MLP neurons of a small language model. Each row is named by its layer, matrix (up: input weights) and neuron, and shows model dimensions 0-127. Each number is 128 + 32 x the weight over its row's rms, rounded and kept within 0 to 255. Numbers have three digits each.
Before each neuron's rows, "fires on" lists the tokens most often at its 100 highest values on Wikipedia text that the model never trained on; "fires in" lists the words (lower case) most often at its 100 highest values on Wikipedia text that the model never trained on.

fires on: " 17", " 16", " ma", "In", " 15", "op"
fires in: "16", "17", "in", "15", "14", "population"
L4.up194:136148149121164161010073131168187151156113114138167134148094145126114174145068074130134138119119134095205121100082139067055152191083175089121167113138125120150138119136120079156084131158110141103144152113132145168127098135091141209125148164051128129143134111142118138084133175107097131119145159117140125099113129171126112148125118112100081137129099153140102093141163176106129216145149

fires on: " are", " is", " has", " have", " dis"
fires in: "are", "is", "has", "have", "was", "they"
L5.up633:122152150069165162139189175087200151127171130133166053140095151177114128139124161118141103114110130131171064149129134194148121150155134097162080120145126118169147128168100081216162115139131124169153122113127104081173124185098143155148079112139168097125092118149127161079114084068086164137117163094109159083119143104101084114156161121120109153091104121160136136123124128111102114148079

fires on: " has", " have", " had", " having"
fires in: "has", "have", "had", "having"
L4.up635:124136098092119119154135141121153096122147162082119109150064109167124138073122133185149132097098141065149091132068129117175117122172104172111124164151140067124147176101079093143109146188103125164094175118132124141189083175165137190176159111144107062182124126103127120133122125148079101085060176118194132134058133187130074130148110143116079135113132132081143086120078172167146127109122

fires on: " he", " He", "u", "e", " she", "s"
fires in: "he", "she", "graduating", "graduated"
L5.up369:110155118111168138090160113154175142086176085129111099156147121209116155170089112122114113126096131132100085106108143127132114144094089146170146153106123123127159128069000168181121097094200133130162137064083080134117126128101194151102129131181095109118118131127108133178102179139160121111119149123185128153106120096092131152169208197110118142129104134113142124160130160149157119063138

fires on: " a", " such", "ly", "age"
fires in: "a", "such", "across", "average"
L5.up260:119134181120207154132141118175153131117132135066075132145112113092171128132137065155176158158171107109140099162139107100094184136157139107119121107050111100065109124072116134159150134148095137143119136107159132105166122163111216184166087166112129177155116109144098144064166102118101194136095161101093132082139114160108098187132099139111095163053124097122142148128135161164073105157143

fires on: " most", " more", " se", " only", "us", " first"
fires in: "more", "most", "only", "first", "mostly", "austrian"
L4.up65:108127118150143192141085122138119147087166153138144117158188135148139133118129143137139098101149165149142049129069089151176134186160089142213124066124110082055135137148100137129148131185194052142158130083129096105154125144085126108123151103151094092136137094172099121110147148115146146121177175119083094129173097108083168167088088153113036129166108133114164112126131172163164123132144

fires on: "s", " same", " this", " great", "y"
fires in: "s", "same", "this", "great"
L4.up549:093108133136156115093187066113127147113152098128115118134136156135135118185057136152143170088166123124099089167190147130125096116187084124166174142144091150195101156102133103111083112138170053191134171055124115116113103119138164120111129153113087103161163078171109101166065142121125140112095179179143072122135110155123111119100106178083103166108154146134089143151160107156164109132175

fires on: " the", " and", "ary", "d", "t"
fires in: "the", "and"
L6.up369:144144088098129129142127090125140097105156124177071081151146078131177144142094115098135102122150204175097201149099112092113135134155085108068182153097110128125105117125114115070143180151161052136118153121177117175092109125113150127077155114100124136170135142123056131143104109148108152151199144050112084070129169148144136150145173157127023112147106152097140083129175122153102107094104

fires on: " he", " He", "he", " we"
fires in: "he", "health", "here", "heart", "helicopter", "we"
L6.up258:103098110166168140138131152164167148132142115065161106155137117153189131136046095109133128129129086150083091116154156163102138151134142119157139144136092135074111091079081112113157185162221034150086150095115136101137115205096196173116145120118090092141130111158114114153116103131137123153168113090117105115044170144106104121200109103142122173086148158061126125159132127126173145115152

fires on: "le", " such", "tri", " known", "ri"
fires in: "such", "known", "industrial", "television", "single"
L6.up339:088098140107149143126116117174097074123151148034140084149142120185178116145121062159137097110091148171184116168119115113085141151137096147142152158072102135118104136081129126142205121159136156147122109080181145102203060153093217151113128162141141121162131100132097143066148129136116139111146151102140169149103136092070149151105085134117092223130088161161167127140130146125110148102152

fires on: "ed", " served", " join", " work", " made", " came"
fires in: "served", "joined", "made", "worked", "came", "back"
L6.up334:122132169087124149150132098182141128090135108134081072150084091092094122108121173072188158078152093131095122194156143140115096149168204115104139129116096104070169158098145091162138117146128206124093124060099125112129115142130151136108134157138152153199109091094132202116116117094084113092146143140100192110149099171115115121147131111125137153131120096137131135178109220139137147144080

fires on: " small", " large", " most", " first", " only", "se"
fires in: "small", "most", "large", "chinese", "first", "only"
L5.up210:166155106196120118124147088126129149087096146091125129147215109171087090160140157101199138159153145127149065157148131068105180153161111123193166188172121135133123102121129137051157106164143062177161148106148110144089105170119211104146081138146099092166142113187122143147091162164074128147094184107121081124143094135110134119149107131102094092165118185116152098150167141125105156147109

fires on: " she", " he", "le", " She", " di"
fires in: "she", "he"
L6.up559:121133114142151179091150141099164164123108105044131087149167154193162127102093113109176145080145130147061104088126127129109118170092093162104113148112099161188066106052071134117122135137127117146089184095143146084104113192080103125143106146186114093145088115166099142187126139147124109144110195151185138124114119182147088146131077183130082125132125136139125119109183132157173118156132